config.yaml
beta1: 0.9
beta2: 0.95
lr_head: 0.00466
MLP neurons of a small language model. Each row is named by its layer, matrix (gate and up: input weights) and neuron, and shows model dimensions 48-239. Each number is 128 + 32 x the weight over its row's rms, rounded and kept within 0 to 255. Numbers have three digits each. A neuron's up and down rows have the sign that makes its largest values positive.
After each neuron's rows, "fires on" lists the tokens most often at its 100 highest values on Wikipedia text that the model never trained on.

L18.gate695:157092119121163149217110156153115187136098123182070150121165132151155137149188164113131102128092195085071120123089172120054099108190066082136197144139154162100126150127109124153144136141141125113119113109163108103142162179109106137156160129091180147142108151148122136177047070136132115070117143145120135078122154184165069135107138124104121095090217145177174077159125134101151121108120125209122148080128084109174211109151154146143080154161157103087103139197127170203089098152150148097171190100112088106105086141134159176155137150113156111132086126165147125103130035148099124121
L18.up695:090171163164186152148119153135138097078148173132152153197144096139190084201180117132137233113105105111069119104101143172126162192085139112105164081188128173187074106117132159139143085089187124132152070111108085153146169122153139186147134083120127120073148106118123163179123074142079171142102068115110152169165137142104148103111162132180153153166107129106148111176128139111135127179101105091128167091139117120146129165112109108169206128156154137148179181112154117192132124099137128132144163198162075171081161106102101110075152118105131120110163157147137089138124151073140081135
fires on: " \"", " |", "-", " called"

L13.gate846:188148105149118078099099163112079164138133180140079204104097125168157193067162164113079097112124179143133143101151132128143158091159108162146129095153135056168086178168119085116087120128159111064181138119117131162124132141105177127186150147171148100192143107147129116169133108109129146153151122137132132117111136212104109068129135146159155117087123083136110126118102132163097146144178206133082125138147122085080115122149126091141111175131148135128088171078154147143151147124160135123140102147154150138104169128090098142109126113093139078149105125144118189169064153142159176109
L13.up846:130127150148125129151120077161105096146140162125141111077091153137110160141116128096117074137121042110109184117100131128144125175130108049113166134115140108127098120134118142091071098098156135059113095055100096166138110047154107163076117075172112080129144105150094104111106112202139106121143131091164147149164137143108116112072146135136151086190152166136125187140109135119138129094175132109069137185080096107092127120075083090130139096110139110059144094116098111137086200121147113097141125129139130164148130116140149101065135087062159107162115155146089136157139147104109104169
fires on: " (", "y", " Time", " medal", " un", " "

L8.gate824:145151130115125102102168134175097183150074157148155190109089165137185183108189135158172088127128100115126154158105152141137139095139179125156053110150152137085215134104120101130091186140143105177092168134142125174171078118101140114206133105186100126050097116185123071144188147131100122161165151126156121130151093182098123111169150122105137166154090132120143129169113124118137153145126134203200134103135138110127151161128186205178154131194138126126153103138096175123112135044140110116139112122106117148137107151136141118076136082113121135100127145179161103182127099154137145103
L8.up824:129162161114147123122170148143163125147098135147137158149152161141163111120140130108127081223097142139125155127163111143078210126081199110120108167110133114137113137112212131128191095169143182157083187135121136119086111113128161167129144076159136171124129135139130083167103103203152165151116142129121118151101146125149184131156156139079133073069104121085130139174114094096091180045104124121114110106116095117155127172163073116114049135136129144078137149164162165109113178133115111090074122038105113102131116095156107139126122177080178073114119108088062110111141153130082194125
fires on: "|---|", "0", "|---|---|", "---|---|---|---|", "6", "4"

L6.gate53:189129142160137153095144089086148144099101129169109109109101078107130169125116086164143134133151127105142064153115130100173131145177147135169137055136190090110155177126099167115119117148106076179167091096157135135128107104148199148210122133107240132145116152144129083135135089145135110091137109139134116105120074166123138182142122104076143149138175149138186153138187084120123120142046194117128119153126117125093151131092178124127133189105102128166135138189163170136072123161151155163122151146105067177099137084110140153165144161136128145102143094151145079116145133117194165093
L6.up53:093202154152089125115184119113119106113118101118080099154127114139134165118106160090202101088129162143118117136133164161139172134143188144192181143107146056141146128079109133149084077139153080136109111101099094163139122144079132134127133093113107210144139156119117088117142135097144155116182098108112137184213108119142152069117153117138169060142162144118087142165191075183096103098156099111118207191117188133106122181089131148106064144133073134175125129123144155149186091140078119123053053106125096151108130085142131152098134109113147111106139116142156143134099167068137135111
fires on: " as", ",", ":", "==", "ta", "ment"

L6.gate187:138146135138076082113144048164092129146120083138126115153106110157143161146173139153139137178132079084074118199084123125129186130118159118061098109101115145131173164086093140120130099059127107170182138095165125202119134124142116152172131122061167168108105190148134153109121154170106153120129178091132126119092052141169168029100115121145118108097140107113166130169170139038135125118122166072092182138124131090131155190185154157085176137177130158115134128178155114175141132130127148126143121114152108129118107136184188131141101158118185101116166151139125143129100130100192150141
L6.up187:114209117154114126100126116091109159082074087188101062131186101176164159136119140110123073152118172133175169191071140153116165144125166155107107104166130061162126145042135120142099146139112134124179075129087165153160149154099180132170127130142156196164163129064121107141132077108166105147128132142041131120121082104125143139149137136135151121113193131089071114126097140154129115082132193108153161223080150160098143155138139095096080122151142103048164095135120173138125095157100125076162114138113095184106172136130238132148137152147193115150120117163114130103161110151155132161
fires on: "\n", " as", "der", ",", " a", "1"

L6.gate742:064132168167115094138094161124156093138102150154074168175119182128152147143163170134115103101174128127109133137111117158123162129137134193193136072141110146144118169119159118095160038118102129174136075099104107100106073181105116146165152101090091152121113059125149096194173104115112093096100078189113125140131165113176175075182111154125103145141131072114176133108166152134112140207136185154063125102138162129108119147144116171156152188171138147136127162127125139135139134134140132161163129169046106122192101153160146093152097124119146140162125135148134120090062130132108069109
L6.up742:124069111088132098118120156172162144169097138114093134131147175067159152131132127093094140114141104129077111156144136137065109128133133119159157133136114160142148143135089102090132076118119103119108145136060139136121103104132098186120159137131061128056207123171097084151129131140101116108170170141161139126078136148097115108090189149130112136179173041113147098195128149132150109176119155172039119092128186107139145176137072151132069154175132111131122115132109095120123160130115176158121144159112151122167137170148132129124119073094122124148073160150140111123121119116166109156
fires on: "es", " Cup", " Open", "ets", "unch"

L13.gate31:177129149127126138135118095149154126129121156102151184089163143114148137175113161155142146095147102177118105096131127147105108131181090139168092105195091154162187127145098139185129105152149091109117087144142134201143104099152148190154117126113121166154117068118047120140096084076150167108097166121137144125105098171096141168133133114158117033126123107114112093091138075093145150023124183169121171151147123130149117124158150042119181114190168156119165140166144149140112141125134147136201118154122134103134106142141163123107114095181094098118096106130159164171107129113156140190
L13.up31:119180111117150069133031093157146158133145141125165141156125151111178113193090170094127100130148148130166104118098147167120147138112139134086137141132120116114150170103121157112135162101137115146149167160168121129107123144146196134145085147137138161180133094180102099111168087160142147145120093134135106146149140130141158111161156144168164142137088144090160136125106153105144108169104198132066141112182054121059126138081082163059116087150109114134112147159129159138122122082130131094084130184145161088147112146118075089097094148118163106107096123137089120116139121117111164116
fires on: "9", "–", "0", "-"

L15.gate845:171110131092142127144147082204192158071125165116076141170145124141090161115183105091175138177070149117114157116113128127114141104140112124155090087166097149170180129114099114134124071158146113139142168070168138143137126134111122153046087080116127163139083068080136080129050118135163149176147169115096134148113135169098145127081093143133135063125150097136161057133141125101187125089109115129108078084178147128140143195121141078129095137135108145125079186163141123139115164147126176088115158106137121151141170095096123084130131180169175123118084195142122144123075108167138120122
L15.up845:154081151114138121125109156105139144130134154158122072137171153079130128124122187118135159091110163135170056084151076165145160193119121170099116071133130102072050146144090137154164120107075194111106136119147159122144154091170137115165101069118129133113149092116106158123134091167107135157151094073109128145141113149149065132139169100148083159139108064108143169109115131116124120145097146106149150137165032135131126112186152118100143138157185135111164194159208134113149086125154103110169166157120159146142064165107147131169192142096140153143139113096162150169175110135182177106
fires on: "-", " un", " Un"

L18.gate689:103116102106137153140136122135078150166142193175140142081156123149168140082099143159129148034100095111180084137137087080089114119134081076110106088164101225110097139119121075171118126111126161153113165121157147107095137159085130141127097145162187162120123121143169167151100107109075085158157169156140138132130169113120104087076091103091137138112110109122130073159111172159109094182083132078172130113047157156127133119118137160103165157076133095142104119101100151179136100170087081153146091158097098078121159097139139125176099080157090155138133155139179149099090163051088114159
L18.up689:105088172117140040182116100129142168175154133142118171139140118165131163110132232127171143149129146133151091126113199109094184155158095114140165134134130125094088133129087069113188131095095198086103200178107148099138116150131075224205130067155105187113129115173111151203169181127097092173130171116115102111200124181117122169127133135089165106180145129158177101074052118151154119177154140095133136101166108104158125110154128118105172133133130165165168172105166142128131136144120095120121041141106156051155141143178119084154111081186093174129147150156148139136120097084125096202
fires on: "2", "1", ".", "E", "W", "Z"

L7.gate294:135099139073119162146177103151145177151116150154088166127139149073186184153173073158116081140164108180118157132146108084164189166113111112124145098144115169098130110166125113117108066120182103080065147126128110111096133167158057170117095177135115077093134056203125102152085126099191093129122129127135117121145182196149109183138099076098114112117163088138115105085130157125125126132137179096102130170096156112111108117156124160144105141091108161061104168096080082138088102064193147187106107159122162141104089129116173115070151122178102126106143139177090127139092097133105150113
L7.up294:069134158129174092123074154155112165202117162102065059151070122133122117134179082079146120146167117116117093094152148134149144140154143129106147100160105129178175177064101159107146125121213121158114087142118118162153131171170121176093156108172111078071143136153152121096093108097094126118097121148118104117125120052134086165201102155114156124129070072058096142171095089180128103142111146171132162161141119122074139157119115093161136139091089182084155088160122133144118128156152102100108163127097159174104158162121108113082151077128159078146153134111126045075163129135144100133
fires on: "2", "1", "8", "0", "9", "–"

L8.gate630:128209132109121146100089116091119165079123103119103163061096088113155114168100154139133165084172155061154096166086191070169167122167122161127169101137095168100121179139116113163094129089187096181130181117136088088139068152119120113097169170147129099081134101116150085129153145121128127124167110214131137119113093162148054138106110120100135129136082161104128120103151160072090091153088175160150138203104103120119154117181146081119120158122157115130087073111103120185061133118112091146117107188148170152074157122129138166134128186109117159129114136190155126131087119066133109149
L8.up630:127099170121129169184126147140159169119191168140086126099110185153078143127087174113118107089180167162155120069116131088105172137148134101136164065160091110142131111116154097150106115136161137108097151102163094108113112162104178135097114140106100139130117099115141129167091154103136068168115120107106102186173147102119117207083155118101130180126136105090149084128141162103188140131167077156148138069129129113118108142130131121144214157142074078126119131109092111053177097144112064113099102147113148047166122101160147136106073104162091158071146180110141154134119166120162092099
fires on: "2", "1", ",", " ", "-", "="

L7.gate315:124125145080213125147141135171113116152139104115131162169162154144198139131140190128172164118095163150102140100098101095138138172112098149130130084144122198183128133129160108133103137140209118139105130156167099125070110125163080089154161149165026140118150123168153068123158139111136075120147100209111138128116111160057113109137150125084111139127062164191173080155098083090152129161139136120139110121151089114171083141139172115158128080089125160039110136206134080206069117125124122021064113169127080102172135088157141140165092093119161117128164178130173082137120119095163180148
L7.up315:128108178083147135118093165146104140101121042156133136116109186146146115112102184081149184020186113175103104198128087083125137118125179145124152098117122148121136105148125169137116105170168112093148128151115111222117133068142080116133077122172106097100148149166137085081133083151090102140146147159106122146110058159143120100106095115102095131092058142165134152166179143122144098139166145144104134177116117104197082148101153113058079143119140102160083142105147122171076119093108107144092140169124182131187164119139124093118128139134131153137148088153110160144100141103165118114
fires on: "0", ";", "5", "ing"

L12.gate455:133162138114144124100137192111093115127088108146110160158108200095114117111119104121140122120138188151074123091136082151134082149091086156164120107102088107108111098179150150151115089142142123166125181115216107147058023183025141192087111180121145163146119098153115076095103108077117084143151116116113073113075179155097072121122218166126134118146098092181146091151078193187155187123113107210142123081149066102181166102182079145126153189106119075074142115184129160146080117087145095103123086109129118106153130098166099112132140129096131155145129153190140072128120130131146131115
L12.up455:119119096132139058163087139100088146093085095129128110120110124098159136100097129105132124072119154137100119046093101188164059115165169188198102133120152135067118100190064169189069054112110134163155113129144044163111119132093123123148101147157144155073105145157075089139154151119083079085122151117115098130161102139099129130107174109117163162115125104096126159160097209142137130107106148139118124101129077137133095077131080203131103177043126110152094111174094131147138136105124039111094158097165120141113159123144130150134134119074141101167122144143161146140089154110138107095
fires on: " (", " ", "5", "ch"

L2.gate574:173102153082146202179191135148186134184169113080113150124087121117182093121165157095192169074135123122130133097140100152049136097107138140179136164181172103158118138177127147193111091095137156138155105086113128060130123098081114113148170089155127168157147075143132131156158109149145126120125099157157109133137076131123125161137112156157146077127104099170175111077136131172116156160107131157123159128147084116166099113175137172116141153094106159117140161124116119160103109100170101163070103121137153089171200080121150124167133153106139149084097149224159066084071078189141108121
L2.up574:084143124101110018137143153177175138097121115119139147074106172141156083157192108141152114063149167137120140151112121143145092098135131149157112105189134090097085138084099104158066069102135162177097102202116067080070077110149103125125129146139177140120073087077086065096154127116162113075058095119192102128103127115155072114087103123091149100078103048106080110170137113166152136110102150133144143132113143122086108124152111093069134163123122139125132145143147062103119105055163121067110182111115143106140148137082164130142165151153112138108086125144149091140139120111161166210
fires on: " Hu", " Bur", " Fri", " Gan", " Shu"

L13.gate684:109156105144137122121075127098097146129123127147119150077162162153076074126149105167137122097105118165077111062183118071109135088201167130112154124166091157127081150143143055102126069143113131147130110172130093160097063146143149139154121093168154090163078104142103136179134171115126140135111101066096115061101123178125125103137186151151077180089141145134146098109130150147121202157173154195096177148181077125099109158147095164090111168113141100122094048178095136142114212141068084175105125139112157089168093124119126080123091106146111092151128119152115169088109135118083122103
L13.up684:098112160068147152121114158132125136100121029142098138121108161109124055117147110116139136097128094111103183089104138130180170071134108058152113107082103131072137183091109169084154074055140147181133101122144133134106152152156142115056067113163093116150118140154118065126122162118122118094097119206109183153130160134056125114084133131117119146137138166121076097102110219135121110138102137148197144175155111112141152081136074108171160110109157108106150111137183134120109186108154074154157082091160133142151106169139129213083118102108153144112046146141125144131182140087070080080
fires on: " (", " "

L8.gate723:118119235155154181102140068127135153101121128107213192130116182123113149062161155132123188104136154107112079125141177115124187090129147138178128136121107183117156129098150146136140133122155174146121100084153185131109107126148177129127105097114145089155082100090124041123164198128179119168131127139142088118138086120114069135142162169120105136152101119146124101134085136143125113206063133148176159056141175127131109185054187141148132130137135088121095136110102139134141050103080136082136174120088168105161111129094157121064152136154153125158140154138114127165128153158102156099
L8.up723:124157146062062134110202104129153168106115104075133121136104105084104147164147136116154105144143180117109088156162147160177123144069157166136168154132128091168120145139120140112116103141149107112140143132177131112139127069062067149165093111136102106139082176078138145149145128112079160142147211086093150148079107143074138160128140122125140105106128151103123140126115123170120125056070074099081096151151123127105117122143129127193150138132158202177190121094137117134092146118081191144088106096138068163141116210185150147197123050114092165139128096148140121150105086146149082151
fires on: "'", "2", " |", "bra", "br", " service"

L7.gate203:151123153107058154176168182140096113142141162117081085108101123187068104078177140101135134099121129109061158090147115148089145133071137219128138071119087146146170089119168075094150069167146106134093122098124058104115109122121146097128166124128113106119101174157136107109151104144114147117146088157188158146187077126140087163088112110163099137150142082098126168160091125149138087139136146141121145099126163152117163142179173097083167186168172084132131132136164064125104089083111182138195074094130093100208103086135161084166149129094122074144150184149154056102137054095092112098
L7.up203:183118147076107172171145048138165097117158155127139100195107227175116143172056169156132129136141086083136147073084095138188197139099083147169128154178129100084160119062136132116121084117101096178128090142123121092137098149093174069182172116152097117049106077094131143157171159148127071182155170142120119151104142096144170108158085078134144172206177132071160135074145143108145128176136148152098126134151168104202112123092194108169107178139145142164066134108092096108140162141060115173112100147180111119098127116168156137113093068150092143108113127146135111153142152161125176104
fires on: " |", ":", "i", "ch", "1"

L2.gate517:145195151106150170147095164193157161151164144112087122130107167105149122128150136137130127130194104088079076093147157100162095106122111171121140119168141137101151156150126159106149098124152122176081098121174131131151088121088115123150153116119136124097115118131100109142072141122150099076122104123108093095107163208171132151139161191163116084127088106108141112094103067109171096135095191117073097101093114132086122094184154118106123147162111149147118097173100074160101084080113187078106112167097170131142134099146107127157117076159141132147146138169167120085085116079193149072
L2.up517:169119152146148145147106148133148092207110065120118109167118107161169122090145148134145054172164085112170145183143116114161088151157155081105144103172109078103209099151088077174130120114130095071087133139121140056113139084129100067137109101101106134166170210107128123076101094155123104154153167114116111153187102126115133127095114181091184105142133114091117141150080067139123120171106122084158064098117154127129157138158178119112123118119103131188149161153068113105133075137171123149124147122167184176121133106142148148186148061167226132114171192130087135121100087158090134124
fires on: "0", "7", "4", "9", "3", "6"

L7.gate408:138158112110107134160175136140119154198121142156123099142081124155118121144160112127139131109122152153150099131158164096124085083079156118136101071164094118233101145115103122088120119155166148133111110150148161135143117118135156161170151113161173145147109050172160096155157124119117139055125133168132127138180141161096102175174050151156118183133115096140104107124105160200100146167120201173140169182170109132098100074127146195169152165141108164092089174104156081151036112149125141149186149117153119094204094088139132137119108083152141132123142166151103085088069087127119167134
L7.up408:104129151117124116183143122133120153169097042121176101166115175150176110123127180159083130074144107123158122175087111115150121139105175106129122096140091080086076118118094141110113081138139182105155167134160131099090167112105125110112122149177155053168122107116127164074151143169116147110143119159137161138180110085108121094098120124117087144128069107169095164161144109109161123124102133123104147167169137092127163121059145154087085101040125113079085144134088088109122168136082095161120192121129146134167100129144120117111108148145195189160098203156080133144130154130112076146
fires on: "0", " |", " (", "5", "9", "8"

L6.gate489:164168126087124110140099069146155173079086130136116051104101235101104178189157122142149103164098100095111147093149129095116185143164130145101106122080196112133136140078118099149177133147098156169145184130164124166147103134107175138103162143148133117115118125083147170165122153158135190171070093082097092161191107106109067144124093123092146186132106067123136140148109143140125154161126076139166108083123111151149158082149097121065144137150162115120136144197135158123078118155106177128158112154157134140106136112147084148169094105160173096149117083118121120144161193119182105111
L6.up489:159114143103073121118099101078084136114058124134079096131058153129153172134144135102149079119139147163139145100111126133138151128139135197214137099145206159120136121070143119121152165086082173138153112127144143155142121157082182170183083063163156141142204118098152121128116122164128125132125119061143069134181098143118149132115133136139144166044125129123119171119167172087173112139109155166121097120160106055114159149125119134119119100111152134166130191138171134086151129116113091137112178130096129126151119123133148130156120076133124093084157129088172172124138160159226143053
fires on: " =", ":", " –", "-"

L2.gate191:123198172115139205130119081130157099147143109089151127129104161128145162162132066214170119121150130086103142151119136103184172114105141136173119105090058178134094193084153116141131126133136123153098138131193114128117089130095138101145143122147145131133088136123071133167137153052137137165111141186109091178169084156079128139129132134081091100146134137080116034117108102091169106153104131146140178085139125141146094120086114113126195206131143129115114145181096118170138151091176100126106101144092111080117130108158127126168137113151081103086152158135139113079147131098144121142
L2.up191:126169138134088137111168139156152170134138179115160126056127160105134178136150110140139101119128190159118189126139108100082176169144084166176112152046127142116132125174121144117105175100119174099148156116134183154148119157159128101124088093113110073092171099117122169125125149113122088144100084114130106199047124108149123131190131111085116189133184150116142080132142103151155107116120152119155188148114164126154116159116062136011091127141126108173151168105090150143114169073133132163104153120129135184158115111080133082143158139149123106166117076150106143172112153103120126093
fires on: "2", "9", " were", " =", " Preced"

L2.gate987:103092168132107127131113126143145105142149199117120152143083130120106162183151051151114131101191143157141128127054114109091171087134106127200081161133118130100174135096127082080112133140127128155175164153169131097133106067131101137163115143084143096182121144128166072206137118144112133128063114146126121135109147116139190141176146061139122160121126167103110090169114152133165079139106130170114197124076115117084073143138169145140101183092157108145114189119138160165080154161178092181126112201085128142130134126086122141128144119135132099125151182105135141132126028174134146130
L2.up987:113082133178130130137111171158138123185150145074085122135093134075100135094127155104128085152144098145076054054137104185141093144132140135144095093172141133098044108095045086158129127124135087125117129125099160129138136149196101161171127116171087142117181107151101161216140145114106128148123102119146143129090150113140163162163124136106114165146095153092147105115134129082108113080129162126151166084144151155148147099131120110106106145111137135130135060101157127147127119158153152120091178127107125144134069072150110131180099128101136059114090130101142177117126109171210129108
fires on: " Cup", " Open", " Medal", " tournament", " Tournament", " Prize"

L2.gate767:174173156136080173154117094114164189170131128109152089099089172098140180123122099147134128018217160091112144157110114119104152111142121168154129097115099140107140200153110145152165142126146135154105116097189132076080090188121115141130127160126159168152089116166096127180152146110083071155146178162120122144103153143084162096122146160139101115112094066130127106104085091182120134139136163176173139063167121156122144117145123149151185098158156162138115123146098130160093124084175128151109055135127123104109139146152090159123109127163127117124119203168110142117119112058117105142
L2.up767:141186150121194118145151103147113083122148103110054098111118161102182137181135141095162144114160161116162163073178108115120104140139117176138154131165072121109108176154095090106115139111062106122113176086148049098076153126104104117154036143150187142067157124112109123137117175140144159117151083151086136112124147159141118146110090084132158152081130136109112164183099114163138113104107149148113083147129129207147075171066149079079157154116144170178229121122161137162167159142132095139106128081141135139132136094113095098158104116119156143126165163125086135114143181093147117174
fires on: "9", "2", "8", "1", "0", "6"

L6.gate712:128094134125129117134135127137118107116169124111146130090100181106143146133109130170143065116197125104085109119160146093125191116163109120131073151185149103140126131115162088136128151112208107122132137129197122132109140157114133174170119154148115156080099068101099110187098117110163103088164137146154094171154183130152128138173125115117066096127139108053198142149119125122117138103056201140128163112087168157041086153146146122139131110133119157130092111106124122145041033057145139106130106126082165093066110079135165118125147153117100135160176145129144094168123051092198143106
L6.up712:120171114105189121115123176117094132091133075099086154138101118182185117108128149104175096101103114106154213124177113119069185168116102138142104119192127159161192129133175118161075116122151166106082143145090157193121145184142127092104168083124099116134135122147127094132126045110091151106150116146106154189116143145097141136183167158083156115077138120107092140145102096179113120143093095100151074106174153144128147165168081117103105105157091126100188119151046138162098198131018086132146125109122109193118144118126104120162121117055144166141148111109118100154087162148107188181
fires on: "0", "2", ").", "6", " speak", "9"

L15.gate966:170116115103183185106090181091182114147138159174130143194119171107092117185124102151147150095144171086112176150135108104128089132172080122204061159179098118140147146082124104093145168119209142202150109137161135141128072151076177160154087181128120137143103111143084130121108090143095136164134133120089116146113146162178165105140175120191100093100161086155171140118103098118107180104104176133173127156162134116175171176094129172161131117178132108115070138138155143124116115113107122105152114142108084135166088179153161181143135134103158125121122118093129118088148151126112215118
L15.up966:160156115126082123138134152059116177082123073169181078129099074144108122153115133167111129142126109129141122164142121129083110047068127111171114099141157153146118103063097122085130137148183098098143115109110181113092137126135133084135117084068117141148170140158092147122122158118126063123087128112178096115069074143118133048131107105126145158174170149089154109181140125173071111124115109143076125113153115146158065111144106141128118112124122067103106132119064105088165110156193178151176117094137111127177103172055167168191121140099118085154163095079132109153126106153128111138
fires on: "st", "y", "s", "out", "ir", "ly"

L7.gate579:147186136145099102082142100147150145130129094119125072098143121120174148128182107119129112129240152173103105130091140111172162152118110140175174086108101156130210155146113165128135104129215115148105154129147167082096141122074146171175095129110091129170123052105124071061159130068096080118164094182110119142129146144129040117136058140152104166137124136067144147080112108107167097107141177147142144111170130174106089140131095097143168186123135100105087090164129076132146114087167163126144121114115138165105092110131153166078067089124131092152130128186110115118155092083148168108
L7.up579:119151067110139079103178110090131191115148106113116213192146102111100118151111106113175143167201141181162080158126146140190086088130128149173163128171114145166175135168151169174108160120125102175071064075126161144106102107104061120101107128096088180137114081185117121175131100133159144160115126152137125138109111131083144196095092106134104143136081155151171096109183151175159090088113095132147108079109161130090111135120114139157145163135118143201177147101107133109116123113117127152140109154108106125134079136174054159096139084154096141158128138060122186139120157109132149199
fires on: " ", " –", " |", "2", "==="

L2.gate177:151171140120127137085147131181121173115159160084168099183086177086119162143114116141181146119180135076105177163139144132141142126111116168129173103104070076118154166183157049134108108128125106172106178098158140112114111126118111110150119183121170188156079099116133126222095102097170101119107145151090124132146098153126136100131169133114155144160095093141144084124142085155101097141144178095106131070136119124179124104123148124110130181089133170134095134197183134164094147104194121105123113160159182092120101129170144132104149124096161070188097229127128147034144173118160129177
L2.up177:121161158098144114092207150140130150111149155158137058143068089066133135113100081093201121098138134130102150096161161097074128171170070138135144143107108143146120130144120117123130118111074122156149172106081127158103112083132152111124147158060066151109127112163114131172121138188160103083167073131111117153116114163090151160093075105096139099124147190093118143081140064131113111138129165090064103155176139120096127150163086124081119160132096151162173104147159116170133121115134139168153164203159145105179187170144097086147171088105137122158140189164203117085174127069099138157
fires on: "2", "9", "_{", "{\\", " \\", " is"

L6.gate170:070057154144107105134128080105088149122107119130053116044091170109101145118139121104124149104091134086129157170167187147154101142137124169150131091139120185137081117093091130059117108175151111130147147105140093028111155103110161118129202104096088136165165118155118096153133100103167141141209051152146135117144103165163107140089121152133113110144075135101135110073142119077130079157142136080081131166123140127154140116144107104113131168177131147158137162154112065127138188093163152176130100172137131154104130061078138141113072141163099119214106058186119085151082167112090090068
L6.up170:137118138144060067121192116156130079129108176115163135139078194101149080081163161170147149189158184165081087104083145114141135136113148143169137117125088156136141135156133186085110048150173177177154170066145137180149122148086130120149113157160061116115107096158155140110113118122104109137138106160138106148103130111107081129095152157160097134092085097078160092096101105136197147112120144164167079123144106063160070190083195142133162152101186144109108127125177153102077105085067145134174107157118080092171122075119172110098100119145101148108128141094121111064100122140166196115
fires on: " May", ":", " |", "===", " ===", " =="

L12.gate342:164152209110124190147076097155193105117100105130116124135117147054139116099088127201100087066128149102065178145184185128097167112147091154148142124118093149129127121091167080125141108106150169139151121174215116114175127130106150138100121116126106169167089124115119105139144174171138136118090144178129131127090124157123100080076109139107110135123127068145102095095111153139147166191158175176119137096123131129098128135124121122180100142117110177104107147107118075107126164157163047107110161149094149098166119119205075121095106151137091103101156111132111119049091113086132194167
L12.up342:103107106131120141103139105104125163100084132125096139081194110134120096141104144157123117123156118078108106165138162121131190109147129091203178083110125171163123149120113144123118093048072141116162115122165100102142136127185087167126109144113090148125151158143133122169194152154166141107078128125157135147123081127092112133118088117092101157147180130069058126128167192123144118126173144144135119163141169104089120120087085196157160145067094134178139124131066094119147193156157090186141169127114182119162155110123110135112130151085128088123123145143150142130056197058121151162
fires on: "s", " Votes", " is", " (", "'", " "

L13.gate631:225094088151105128077119121112156135183130119107131118178174120125064107147155068164171125150126130053121131101180170133104120083155155126121131077103172099150177098138143072089149136105083181149145131120148066109188113119094149104148115143108078165164102136182093155152075141121144136162150124051122124130078149153099114154131134129146114096100134164151158137149130110158087140114129166158118132123132166102141103161129187087090148215127167108094160106143113117115162135156205146166083079149146149085107130114152105105125100070186147195112103183174160087142124134128156108139
L13.up631:117122171101187140135119118169193192128147126101058177115099115146117102124181133065156111173143105161052130167158074097115153023208104084084117128123122154136090133182124151124077123127099090127138133069142155107142125100125063122112094127143157108087117133091122123068133121141121129058109170141112158164111131148112136085117149119154093133138148118085120116140082158136176068099135125092120128171165162142109174132151114158130144115165099145129123104134056113109089163109146159119189105084152206145093111184120134142096117127079109155106112092162168080133131114153095118116
fires on: " with", " ", " well", " some", " to"

L7.gate668:113163109150084119166070153135191142107098138153077141080163093103161103167102109132143100140193096157140156129144066124117146087077130115091114184145137128160139188050104100066192131086188159113045071174142168098087126165103107130099121110125190118141150102137134158107112117136151128097120111190124135166141161082113156106210170138152114103105132094067146064085145106109087130120102153099123149150074160155164103107131142143177095166113118151171097063127114151141104111128213116117099135204100190070076112156101148152101176114131164110067157130118156151110134094116177071160
L7.up668:035133084122158102129118115112128125075155099106101158138094162159120091168079078108124174125115117123145138124103101118113168178127107124089152131113113103114155133161110148184177144124156101115120080113137074143113106163117163138160143086100126124199131146132151086123093082109150088138137120110111103164140093132117101178142087141052107132079129128119126204144080076151100148066169152113134096091142114143135148152119141066199139087125123115047186093143129124144098141150084122178128183118107108144113174138154097154114098113091184090133107183105122165151093146092116098152
fires on: "0", "–", "2", "6"

L12.gate29:108156149142148155134104175177156128151134169108124149149108113149113158151110099113140151163138183127137149133127105132111151150147059175124101093089102123123164127155130089128131109147117132195059112130178150165108036143087131101116114166097141115167113098136135141126110089174103051150080098116098115146054154162120144168197153122163124147079164055107172083079126150150076155127089151116191110088098073112132123127139125095172103128144101082092142128130151132125118129119178144085183107112089157101137161097131118156147127132151085155102137093119172113100145067119140160052
L12.up29:122125131155192157062161183152115135111071137139172130143169150151122164109111084124149140142083144112171131123093158077128107126132108148098111076129143195194179106115141131125121169103159216069087122180150159187081106153136115068118109137106174136148153155209144157139140118115176073132108098173156102110092160119066144131103090135147120103116165082140132126119126139161087128100160150126197118086108153139140117149126045121175117074131124090150146177131117105127109098093117124113114086090126071078147155145098118141149152192162140121123086038046142077174101104149129064114
fires on: "s"